Part of a small language model's weights.
Size: width 512, 8 heads of 64, MLP 2048 ReLU, vocabulary 8192, 29.7M parameters.
Architecture: LayerNorm before each block, learned positions, biases, tied embeddings, normalized queries and keys, capped logits.
Training: a variant of Muon for these matrices, 566M tokens, 8640 steps.
MLP neurons of a small language model. Each row is named by its layer, matrix (down: output weights) and neuron, and shows model dimensions 373-500. Each number is 128 + 32 x the weight over its row's rms, rounded and kept within 0 to 255. Numbers have three digits each.
A block is one neuron, or neurons of one layer that tend to fire together. After each block is what it responds to, as a language model described it from the Wikipedia text at the highest values.

L3.down1297:086163146125119187161120092138154125158128136121166095134096118169118069114176206119108143111125132140151126125178149057144152139148119106099174148084088155108091114113107087105098157160100142124124075221047130123155101013145134124131130131111071106099119152104209184113150175090060110078131077137111179175120177111112142152122165088119212140155093166110068098116188125147127119140098
L3.down1538:132114148103086084163152127127071115188201186170129117133117152117049147149116111151170102149027141114160107109169149095157147143118104184115099171126145141126061131166111133152119156122074090152129140126114122158102102120121159072135132109140138103159111092107178116070107170114089103165037096130122120144136147141108071182122127150110146169125083140125166091116096149098095124146187
L3.down1685:184129150106085083158096117172130109200167127156137130091055152110079135129176132119150140097156118127135107134138140147181106155148159147066164112157101191139093120138068144140024148113143100117121140183104171123118130123117099109145172120132160073139112122101159138121141115039152091144110167126082126161167109171135061223163091093170143171143099098059131058141164092111194063151161
L3.down1706:129158149132134140146094074150094142144101162146097117092142124149124127150117190104156158116095116135196127120179176134106099136157087097099121163143114101111134173125096142133077104173200087141135120149091104136076123159116044147087126180132164113156135078144156175165168152136118112128082172124166090115110212130106139149115125124112197151082106138156078075148137130127114169132115
Description: Mostly periods after short capitals or initials, as in U.S., P. J. Daniels, D. p., No., Jr.; also middle pieces of names/words (Ugo, Ezequiel, Mathematics).

L2.down1256:131145134163107120123139091153096150115097134128115089172114141105141103155074144117158090151089174159120172141092148103156079107126087130077146153118099093137138119133159147120149122044122128135140125091139087200123153102138089154140123214150108119121151172120092138060138144123166156117089124099121066159128067115138136102067147139147156050141100109154107154157085113125120110174104
Description: Short subword pieces in the middle of proper names, mostly surnames and place names in lists and tables, such as the "ta" in Brittany, "ca" in Lancashire, "que" in Marques.

L3.down217:133121111086135093135138130121167110121129155155158091135114109100090093117135103093153093082150118109100152178107122084178174082104170086150150128154159144140161148118167136087094163101129103125160107169143150094088129151158176159110106064141086152165158179131146117114124137129149146098118123149155097140109115144149101128118117110119044155136138136194120080147087088170076097107151
L3.down317:116091099190148153152167134084125155084121142172116154172064135099106134145150122148121148132069150145147182115155131173150087085110063101146117067134106125120132144168177152128109158184146136182136150132087162132101112160104118106127158108071159144080126197128198183168104124126040133120188108140093109141128173054080116228146108175141111144158105151111121131133088143153155152155150
L3.down673:099108202134150139106165142082132148073130140110109155146130105093141175161118087142146074136110192075128087162147074138117099103177063126103138130137116199144170140167105135157107167142161142128186107139128106108104127110167142146145131125160037113173098139153122107145099131073138121141114085073131122171131119201186078155130126156064087148108139184109142108119154124107105088087163
L3.down1722:116074152151124109099162117050088122107105099128168130139128113132090150082106178141142058159116089135137133118122109102131149145156142071136155108113132165100132138180139114119212089121091184141128133148185147096095176101114084162085143091134084077072084143103120116163130103100100158097163160109189122121127140148149113110131106165131149168129126166147184111120091198075126099106154
Description: Fires mainly on the article an before a vowel-initial noun, e.g. at an average density, to an 8–3 victory, received an MBA; also weakly on infobox field labels (Coordinates, Hanyu Pinyin) and home runs.

L3.down562:109113136184122182135069133129129096151103182159068106138177108168137060123173103159132096177205105120094135159179114143100166160159116149129108145137126113121164115114102127124158148081130097126155082102106150149124182166099165127137156088102162111089124098163110161124091158168134123133137068158155170105162149137170128125146122134084071033102195156163168098139161135188139079170125
L3.down1269:170160154122147142116081156101175135177173181144077120097136165168162087116154159089092125143104131136143128129144110180133136133113124154052112139096126135119136109087112112127153108147079135092148119153104147171170128205086098078138140187109101155091117147127191131117172097113146142171092120086124155194108097137191103117126125131177128166176170112119185121165193116142098088118183
L3.down1380:175148152133108129131104107188103156128136123153123154107175124123116135127162107109104148058127141124091170068115170122117143141095189087131166095123117093089134141127123117147107140115098137120114138094119142078191147125149211070129099192119141114118089122073106190113141155092164126083132152115126119166173026079182136111128162079158177113084153136183124175084098172160113096147135
L3.down1732:155157142158126153177128108152106164080163103088121178148166156137129115177157135159140132124109107097167168137141159102178147063101086127143177104146088117124128169105103117133113095145188158117155120000132092113176096084148115101080189155103108148088131063148140136115140105145116076123106072171113126101072100120107115132136153124123091119198133072081220121088143129093107118076161
Description: The first = of a Wikipedia section heading marker right after a blank line, as in ==History==, == Plot ==, ===Kentucky===.

L4.down33:103145150169202123115155145127112165166095143201192114159087151150135097109119164140088109136115155075160172122085102146149166109139079112138140096178091092188178090123165086138144207142118139164089113166121150114158115112116099152122154135104121135097157116117131191158126165102073130129110138140135105159183155142132122137117098160152153162156090095154092135177141123116122121127125
L4.down118:106116065165095092189124143151148143109101071103122103147138092130125159188100090090142167076135157139142152146130098123126062111097188178122139158137060161089154175130117081084145175117118129096054154057081128158074190136102188114051165115173165093118111103135149159084119171120136114101093148126211137079119103104185138116175153101133171125112080106137116088130112175136161106085112
L4.down189:157100150159140177087130118129126149143159155084103108093096093084166137141138144066108148118137158114075102122102084081186048098131117107092133145098132129116107157115079118185095118094119093168147129169122124135085120129056096091165182072056198158117154140104067108111138129056126178151138126135154109141076148128130148143123075100116136121065110112124037093098120163152111111101140
L4.down196:156111120113126090115133113178076137152175081147124094118159181098127048134118153158108130115158151158136112129155161061164116156120115170098127151086100096104122124127146150114142150131112111117117135139193081154138117139103125108096132137122044179189092101162095159134076153196110116121093067170101114104141125115110101084103121109091134112137166096100162179131134089171141139134183
L4.down215:162110095132085140108133105116094100106131090091107163141141170165192187079173123134092183092184148116134124121115125159150170130099139049141076090118061102126134139114119129092127116099140152102119116150202123161203122108146075148138154072115108137162103118170097081125104123120103112125096126158126142052119153140145165146124115127122174163131147132136073141187187154114123105099109
L4.down329:186150136092124187104081114155090124142120112084114188141077085128142078142095176121159177119097115084124111154088138152102138108150142182145137096081132138149099140102146057135127085127142111106130115080195091176130151066133149063113129143126094132118135102103090148122143110140100149193141095155196113069133138067123109114111174138134138077131126120144107118083174149128094084157150
L4.down835:089150142126109138142126085142075122180089073129146064116096093095120107184149139226140175143176129130128117105119155178169127148165157123156119144122183092146152153150170100139147130167125115163147113073166136160111154104131150162149136105168115104105120129131135147188112162069149098105158170127130106186172121147194156101113137108124124175131154074125083154083057162120087102084042
L4.down1041:102120052134134211115192112165152107119094119157093151126151137138106057174119143058082089169133149111115174127128171086133129177113143115105157170133095140145181062135106097129140123182164089163119174075146128122143177110194115134106150168168089119098197086195124130177063082137118114156140157126117067111121144177106135186124104206074132165160105107110114112114114122121065106153141
L4.down1125:112131159111148103075175107131130171131155140160131135132139192089130140150208139215122120148154139141116136193128110107166109180135157126104102153148114106150087104069168125139129141091125112106173108109152145125073163114157047143135129141138179119167151101112097136128094111121167096100117109145108104137170123129145170152153157137137105133174080104107093225168160114063112140158139
L4.down1221:110128168163155158122171146125079154175128125155153111087128164090175064091134125157076097128121155083135160145093121178103158150098144088155129168124069127041135116132170100142111186129126124172132123087110127143109130108131143128104159145148138145101109138123073093157114108126098079078116119094119135138146096144214131161109156096093175157140163135140165103129096137090181057108140
L4.down1431:185120140166117191198089190172137157151092075117095121142131143108087200147097135141154115117140155170127093104162180137152200118101133140074117155156105114136133170135139144096142149165162139113093149157179109112092148099108084127111170139125100094059178134112131178135143102154126112112094122096138119095160185120106128179158076166061144097148152138164162142110100125143133120083169
L4.down1592:164094086111149110112096073178137076145116095088114146167175144126093103180077142163130135115145093132126165128153121200102084145117120071154115156151045130110101092120153125166125166177139149182160131129086071159166127124173105134124148121099095110064164205106137087168079084147146174114049097141134137157054140133087097158103140154141152194139124131149125074095147105098091139149087
L4.down1656:070095072146173136116169112139114164157075113199131144139181125151207175099150145130095166140150167141100112135176151123173109123106138136146067110114101067131122121168179080136111107097156098111046143109171131091166112099145129132128130134129113117101109162100124162156166117193182118126144094215154071111114106196168132141078124131163128121146148091139047107179110138145135048157161
L4.down1732:147082175076134135110104077136175109126100104104143196133154090103157148127141127146127109136117155155147144106112092132133116118130111140142129140074056174100088090116159124148136107114131111126167129102144071149127083130108076163104145120148110160125155126142164143091101142101162130101143106180150176123068137145234091116119112186108170091064160125130120119180165146154132064082004
L4.down1814:194152154140159063148177092141101173140125055120170168136109109120084067182112189119117090121139136101124089086117133121147130173087124121097193149187164084080147128149181134108129094134135114138106114124170107097164076145158119059153155140164152109125203175167164117224108147103099097107144115128079112116173078190142108109142111163146149133141119153132066147185130077119133159107167
L4.down1963:170151146133116148182152120131111158155114117124084118115124117141179074131166118072107163106068117160193158124115075133127086146096124126118170160118085132127097132131155066124127152110092098189080105165125123113093093164145063117134083133151123110145153121143116130193119116055154102132092156168106178113123110096165140131091075160146162178093077114167067107118134149135144107144106
Description: Short lowercase word-piece fragments right after a word's opening capital letter, in names, titles and abbreviations, e.g. N-r, L-t, C-ur(rent), V-r(banac).

L2.down43:105152118105150097151199132102138113115071182133117123133095065052085158120121131100122114093172132133156095136135101166095215099121071079150079136132085165149111161107116164082170104112129179152106110084139109130128110167147120157127180089129099152110118166117171141169135130062106121106155077155137134140104155126139073169097161133137129161126138095120133121108119163082086063105136
Description: Mostly the article an before a noun phrase (an average score, an honorary doctorate); also an- word-starts and name-initial pieces like St, Cam, Corn.

L3.down597:128107184100135136058193117162111057095144147158115070146108148088107157128123099130109141109155179104143084137127183172136133136144102113112077159161151115131180079115132104081071110163153084125145125086159116036112143026139146097071203148079124078127161134144088155097112127156169138107149097114158112134166115173116135096169164143139110144142148084184069124112071143085065105078121
L3.down618:133118129101151140142144095127137085117171129126112112102099091116086137120034122185156121122102116106144103145167185164123119159157165104134174173183117130113104095135087095149081148151138103108121118137121122076157064121127112136137139193151128112138135181121145148083086107107049187172111085217157142120118198096079138179139132073162169140127157089122119101149098095181145158159165
L3.down861:131135142110140151150120147151168170116113112172159122189121145112144071122123099102119119067106064119049107109148054101123099173108160111126185109123103125104074152159156095171138113110137131106121084144172097105101176147114123103163098139154157113178114109143096059141179127178094130125136131168186094137139160122112150094122102117170082105127093135164133166143116201140171149117147
L3.down1907:129102098158112131158162105134154107070122125066117113093160126108147150135138110123056102147143141144138124118074141122174074196215114168153125139109222181114115199086139110155117141133168126134072106174146033073110120102110049127149130130067178163137119199141216100121188088165080141133116117157134112134139143158111143134186101106155146164084137109144080157112138127126141119149149
Description: Last subword piece completing a word split into several tokens, mostly European place names and surnames, e.g. Zalaegerszeg, Darmstadt, Sørgård.

L2.down1995:100114135142153155089025169120204098139155175161126135132149097130215134150107085120091092107148083141134085070132111116154112164088060170118101182113092139078149084143154083083234163102137156116112128123080108126121151168101158079143107114098131105072139188084131182156134093123136120051103142099139111152149125118131107125151200084140137097131136122150116149125114141147110152099118
Description: The first = sign opening a wiki-markup section heading after a blank line, as in ==History==, ===2024===, ==See also==.

L4.down25:116097072124138096138127066145148161148092197112146131114082086116087099171074087153175056119086175169159134166136102083099120170050161067138135123118173116157170125192193153159133126146140128102153127109117135144118105106174159176091098170187082119159094106163111131116107051149125121115117092148148135168101085198092137138124098175125108090123129078137137078150163137158097090139128
L4.down50:131134184163135138114092106147144075097152125088180179118150094131153136115163093104102170071191120194106154159179112156158113195082084145118138107108125129118105136186122109130144154115095155144193130155147120173131138147024142208161061144079142106116091112164155115141117122119125103140098069118137103143136132103102183081075072090147093111115147154175058172128152119111074094091131
L4.down359:112147105110119151169130100119042131089122096114119104090149119108136165083149036190128094140115171036108123175073132109085069137080102185167205125112100162135056155149131165107104140132138153204109104117107143168123088110124092158067058196106105061125102107067126120168143156136142175083175157147113101143116115153064133164162124120077089149175198123088151159108128104161189099148107
L4.down368:168098134193194164099117126114183119143146118135137183135157190097095126128114118144127136096149106160102132089199050145113145142087091150084111129146135167056169154112092071156147175134108159153137186004147158107141220151099132137133181104124129136086149144075121113100121135147109097091111113127126163141128122113164162119130130173159087133108149166123118181167193118188153130114154
L4.down375:132131153135090160170163108142142104158155053114104141137104081061079112093110114105130122136132146173136100097129240128092151096138179115096114135161107125154142104161137148188126127105096142074137175117129066144104100134140129122133110161064124139146113128127207072183134171179158155161076119128103185091110096121097064121158061152136146110099073190116099098131133081094107168143137
L4.down487:137147128112152108132134135211191124132133124095141128103171085139130038129109151117168178195192136207171146211037115142153123179069119120110136122158125119145156136144130116094130175169066125144150038080129133097152140111065143163140108114089108100151125089156148152102142101133098116097157096067143157130209073127106112133142141103152129157081128137116125079146107132141102127176090
L4.down526:129184070072156111073111135112126111138151134222154058083145147090148117172142089076132106118105105134096084158111109155121070138176159085121162095123158146156065132181157099132088144167152119121113104191112108149155132132114087152085111123122094184128161128096126174151125096132109150070157129148160097133113112117093155098173116168130092113101170112135089126150139081172188082140149
L4.down551:118192122124097116135165156130113165067165086113119148095191153103157141161155117141144114189127119167096123162111145170105154120140168166053092159081089142117155130099149164160132127135137158119160143176205173119107074115137099097104098132142116093132111107112134182149125111071100101086127115211115145134128109168084098115093150182073099168162138121097138116150122068123156180165105
L4.down579:172148118124126071163118105116167174122138156121056116152128160128166169148120139107176183139116100142101104122124106143111108158085107077112129048122182158055081097135116109146133134149117150144112124000094115117109064077071105114116174147104116150133143153079135152116101102092130126150151160129099148173085117086129148120122095133155159132161130155140166135116125102128171105141109
L4.down1187:105091111047092127161139164128080159133095162154114084126144135115100160192132050126128159076103095120131188121125144078099080090143126062156151114167127095143096095109093158175108108105133156122100147067111156144121156111160145126114166135162152089126167131162159160059171143127098090159105098144107108147157107117187113161091146108118097101153151127091132135091107117106081143138101
L4.down1418:176096102105078125173114160152129187139167099119118136129138178187153176115098129112142095140115139148124101066107119167138111145049117112103059136117140181144048165095137145174085184134102078168114129107136133144126123107088119121103105137083111106137123092144165129075135132181089079133171141121143108165117128100135078124083165128078143098124140234190125108085117124193112151105175
L4.down1429:147108059112138157096109143171136198068178086049105132150131170104152097132112100115090125143112142104193137160129144098151119077122104122137137144133157193133128108131135140204133136125172164088111092135059103149080108112108123170127110118161115117102209132090169119090129137143115094119120132119119133128135113134167152101133157162062126121100162115138114167090151138179127097108133
L4.down1629:149144159136162060172116157087100170077138091123095055117112134134132116092130118112137137142108177095150047123128163070175095185143156149143204116175112130140153186141159105173129139157128124098151137159105105166129124080115097166056139130179134135098123155150148133165183161120134163142104164089069132153120148166128137131152119106087111090117131086191145128176125147121128163106120
L4.down1854:065129143093191053189150129134121173121152089154168142124139125069065120134142123157151126092126091151174107081131114206093179103105147197118146102164110132175089142148157138146122138138136165158139147186113135154157107134155110128076146159064123126065085108117197113123079161125074179101088075127142159118106104098151081152129096156149102147151180161084147110163111114150141108126152
L4.down1872:120184167127144164092134091113151192125117153171097162130101033071145133127112108080098136137157149104138152066137121044131165097125098138168100152081154081152179123121146126195143138100084127153140126111105158148203157107111154139156048116131150163166162154206121151073130159167135134140143127134101120168112094118168117098133134133130103176162138150128128142141019145077069077147107
L4.down1945:113208076073104155105163119125190156125132135121069047141099144113096134180100087109135124151128168084123155051157145099136141143088116155136188132089134079118122069129150140128154152131106145119158115160083152119101149095098106087106119106174143106063096137127098148093094074122159098085137160140150079080151164181060076152152139101099122130188106124141144159096092162190158150157119
Description: Fires on the second year of sports season spans like 2016–17 and 1995–96, and on the first = opening a section heading after a blank line.

L2.down1451:109169156127180137119096100043076071133096126156166175150131161074128120172130189124110132162093142125139094128141108137139177169162123070112101115064133195154157110148083074135079116124096163145143142150112130095137142133108162105157135127156137114101135161181113129156175134169162157094139197164119069146136079129133106094131164147147173185169078121189085119091093135091153112160109
Description: Short word-start pieces such as or, re, st, Ro, So, placed after a hyphen, parenthesis, table pipe or an initial letter, mostly in names and tables: Kh-or Hassan, inter-re-bel, (or variation, 14-st-ory.

L4.down321:194110105172181097101157147055062168115163089119113108175091087117086152155113052102155121064166127191106138159145100135168121158176123088117125122182103154136094148148103148096117145131107117092084151133135135132083093136149161179092094159113140168144126144124102099098130101079099095189165146055132122098147101107124090120145139192094099132143083169164143156090128195114182162108106
L4.down465:150065066096091072152136119137178179122102174152145143132165061073081178125085144135118108099094121113180080100062123152116176140132110162135126074130131170135106093107150138153105174186111167169081171144111204183176113168104099158130123089147130123099159154108119060106142117111169139160113155070100108166143151136138159115109097113147132168166102119127104149203101129153113097113151
L4.down511:117168173151131092151132140086097114120141146153013126129109148105106155169120141163173095151186054094125191171126112165029146098141081089167081086094170090080083132104091186185143125086172144127127137124109159067096152172108093073109147113063127176147154107147111103119076130122129171104070090059124109154173104186108098138118133208096124091094079208185121128133138143103100032132178
L4.down806:119135091182162104090121081151121136120077144166159132101137098136147092116132136179180140135067129099154132142115130169169169144104148110178098121159066136107119112090120146136127172174117136139128098146121203203122131151116170169120133092159088156139120139144073147205095134125062124094105123119146119101092164140158170121119166186112150124133159134144071159127123129147129121112140
L4.down859:084130153130169141139174125123141111091129155156120150135129120143143123075114199096122180160140150140104110143080096111142144123077159127131162109102072185102125150079147164095136149185114152183130148058181122127126077115104153185131112112104102193073162111141114139142080098125108105086162147139132171085122125151077180092056184081136206122145084126138122091180150151134097094139133
L4.down1024:088129064097115150146163154134149219132140128088116098166128049149149084084130101154166128131168138152070127135115156091208127119109116052161108115112137106130172151101125108136164139155138155064183113151153090137096106153158130129109133133206129088132148093182164119137076168086133120131155143111163091135137104149119091156125033129114174146125159123143183147144118124128186130103109
L4.down1056:123094099116119082116149116119140085109108149112107113133121094135090112143136153159141155129159108158124122077101083109168240143143104096144110117153166109157103156127106160110120151071116094101105145206146104110149145109120087105116077140151075161133122144165088117142108136140132112126119130189155164153120076105125131160159126133125149137122137173098114117068114135099124090086168
L4.down1180:133118121141159169109186076136165133163156133095130179161113076136059116152066169142145113111137183132129139117141094097123166095081161123139165160067084158073141116202088148113212126157104182166176099164148131074070113132121104148172155088156120168148136133108093175196198150133111116133110120100191081165102134101091084145110130187113130114168105116162084089135075194112167057148090
L4.down1270:102121099143078170158079140113139174101059088132102113186099150152117107134130158117128126120131104112130151098168163123103123171093060149199137111160092140147124143097072117152068110114177157126125148107154133176122130128143190152146189097131156131077091129121127159108114074175117122132123157137094062116112166181104073138121119111079124158145176123123147125087142159122109148128152
L4.down1464:077095114107095131110113093099149127159127116145128164157142103064064153168159130054096132180176156090096159099140141148145143136110114089138106141138118154096180177130080182182107142111125124143103142193195159136130110068107092079099145159111183169073203118063095150131168170113128066145117127115108137149166132097151164118098154089095125182178067137103093152085136097126101067132177
L4.down1500:129124132134175122124117066161134160108148054145152153155150175149145127133178105135182079163089154102114053111157171125124094168187115089096102166103119144124178130157132226169154140050105111077150127135125107132125084182134141116096138112157111119150136149129162113148152117077028113165130094138092158071126119172174104086052124132061121142112119117152161113117124080166097123118152
L4.down1522:143130077111133137217103125160110127088194097179132160099092171106160071130143126116154146129079131109144179149161169080183149148160135178178119210190120142115111121106098103124076118118097150138114187151073086192125136117145108162104123094144103104102120149117118162079175132117117101113177126144121153116120117128160124075098166133118137092127128139135107097088148073134190117175168
L4.down1596:138153107115099126106129122116126121123136088115115143123134135065115142060158124069112088097147140143142116127118199082114118117109148090131112066129173115173128102149090123131123120131154160117081140033089150091107162121138229177113126168170204144086130129147083165188099100174176128161146129145132166089116088150158152137177184111129099143156124139139141138129061185105128112125149
L4.down1801:085127170150089149177193077125068148111120129125153103128141097138111139110114157139194114137144120155157139127108174158087165162111134123136118145119103066114177123085104158160130157154022077114070117078183151131140132142096063137101114147122144119128094077162119147194148138109071099166122091120124057189088111099155141128094183099124189110125093160147067131130136120152118117150125
L4.down1847:076122111123105143130109122116148127094102132086170087150136125133090072156104117152131105091054093084186187097155130121138165139117174065072134118120088164054143141143096068099084111066095153106179138079143119162105043123173120167166103067160098112134084113141108116148104115074070133106113137137134064164113139077132173116171121110113070167116160112096092112073173157163143076102144
L4.down1916:164102167143148139140144162125188105137139196099208184120135153125148099132119087123103141111162189172178101145171139067155092132148168121109086154119107147155107103116161152081142149112136146128091123123096146140165089066127141196105128095146167134127169117105098114132193134203178162153130184135152089080109146088118145199070101133107097109135145062142145131116139163169148121094117
Description: Mostly the article "an" (or "An") before a vowel-initial word, as in was an American, an instant liking, an immune deficiency; weaker on hyphens and word fragments.

L4.down14:152152215092087091089152125158152114155152133107126109109133144112145110158142104172117055182160189136150098135126103126124168107137073185122111065132075138149109118114146187101122139172170123116082072127166139123076146053198108114197134129152182085072153091124103149170055094115167106114163146129083140159165129183096104131102154130101093137054136099131094093126149099157148106138111
L4.down89:089121131146135081162154121067161124123105133147145141042171147091120144114120054115150169126097119144105185169053101109133114117140136143102141085154061155108090126071116122147137105073098096180147090045194167146143065159110150080146163144092125131127055109151113181083191108157146120144144131131150148124172149148135123173075139129165111123109128119081101192088097098121095093125161
L4.down513:085152120105076116107089177158115158131127116105149141198074125127072133101132140114155179157155126084126075076102114134216127103139091091052131153088125098106090072107119125175186153141124137124133136105134113170170074153125065185083108112149112115191102136148069120131111083162104149173142085162123109109136105110110153131170101129095120107145149128162199120180190161159114149157154
L4.down627:124055124100168094144130116160147138112152104095188134079068122137102100149149125085098148162148146129093163107204132126123148074101147163130177174136152133083121134149150150105150164091137110180138100118112116163093161122138202138142109101130133087150166141130120071138071200100097133141105164134127097140139183095118129204142167141089173145192150118123109177117104122156146108154145
L4.down646:182123111147141112134153125146190146112195110103181122069075111146061182130111156087159146106097137099168112102156074067106128118128103191111153106135159105089141122142136126173147127142129125094156146118147102093122147124153105151140115098135124101173116103150112132096117098106172088178187096126122097085076125153134155119139115081140089113202159077142152102152121122100092078134116
L4.down722:105097157098100132140170171198147116172097153169163150117162103144160178158113096166141110136175149119063153220162107130064137104185126097144187132099136078174146083146120145098121124114083143108122133100091168098129134110124132100104130127044082094151062117115090127090127101153069135148170121147140125193143127141108085124122088069093124126157150074086188140149113173144167107146103
L4.down805:160105132070102118173129114105139149110129114129128143161096116140073158064121098126106123147121092196175153130129089129166133141114093162057121124186192100117151142131071135136127137094147166085098154131132087128099140139084091145144129154073132152169182110153134174069137103069133066148123098154135078183043119164150105131155165049089161140109173096157078059101159134139145163142176
L4.down873:148168144129104148134064184168142116102108091157153063131070172106137086142079077085119140161163163117195172131137117138146136107145089148064109133042144113177146156110056130117166108103099090066104132113133103164081145132115131185087094126131081175113145032122163147092100165118114088060082104116140138122037147147141154117150177066131119158079179122111153122112178124126105125109113
L4.down964:155112124153074122124126121091140163134132137185153129165143136119115140151106149113146181132119140139167139109150116131115133116177103145188157137086145132165120058178125105158119131164150123083124099168150102077153104073146099146085181185046080107194165192106150164157094127144100141128174068161142081125144135114166170173021079076124094118128114185139111166165165101112067098178070
L4.down993:111134188115094172092058126150145111072096158124120171122107103144143084150130176088126079102161099111110143120108147143134165135182166110197152172116155146146136119135145164119093139114160154061199097108157160096132149131154077124134154122143086101099123104104193187121155158104155119078129129150098112097207135090166120118144130161125140117112141119121187170123105076177070099150147
L4.down1169:179128090136105147122165165139206183132192156097148205113135130100072139105102119103122128128106176070199179107163165164194118150123164090106069138215161099145131127105125058062161117109126110156142157063187152102146093105149145100148126121127153141178116116208137136136097097105104138169145143135130084123166133187166108152148066097119193069129146077150117073127149150137134137078155
L4.down1185:112141109141138149160145137155163078144137144166152131122129118117158143063122140102103133134112133123087164143114094143148113170159104119092092176109112117137164118057161090096152108172163143147097092172086123134112068126120078193138109167078058074092126184083094100124169123084170124179116129134115101090175194109165117098105069169131180094155151069097136075119139151134120138142106
L4.down1447:125164124122103103180151107140118160128133129156117139175139138086218162110163107153100219130136144144117128106128096096089142117112096128156051165158092075178135116114125130153146158114123090159099149142129116100112118151206244058085153104086131147031135103136138086096199127189136089126118144158130153152162114152145133078088165104161150136150110165153091102139116093107177074088145
L4.down1612:106155138105176085177153182151082167159147127178191125074125128163132099152091165118081150160128203125132044098095189121161178161093150127149126165193081119070138121156114135125079097148113145077126100190141162128155122124076139156063137085143134137069148101097136129169126116056165117132050092129110087150125092128112127131163126104162153152174158123096076185113119123150120142115152
L4.down1655:113111157133109171141204108101133073158137162068108088093060200117139067100143087127164197154146122101116142071168121103124165131157103137149123117139211170126131126126164146149112123166084059067107103159113093141152140157136140065135118122138095116138104166132123139158143153139090153140126135102114123173157113081158174151122106121154120148179159176150057147098133205120132144108123
L4.down2028:139111087098169133192131069124122135142168164145151136069106129027138084114147148168135125124129123120094115140220207092147089151154144113124150174139097122132114109096162117115102099098138148105143144083122073133142127103139117176078112161208146030141125131130140143106187139107082116106119194091096146141059117132128166137154075105152135126094116078136187113101118121103149114110090
Description: Short final or middle fragments inside a word split into several tokens, mostly proper names or foreign words, e.g. Polots-k, Darms-ta-dt, Pitchfor-k, Legis-la-tion.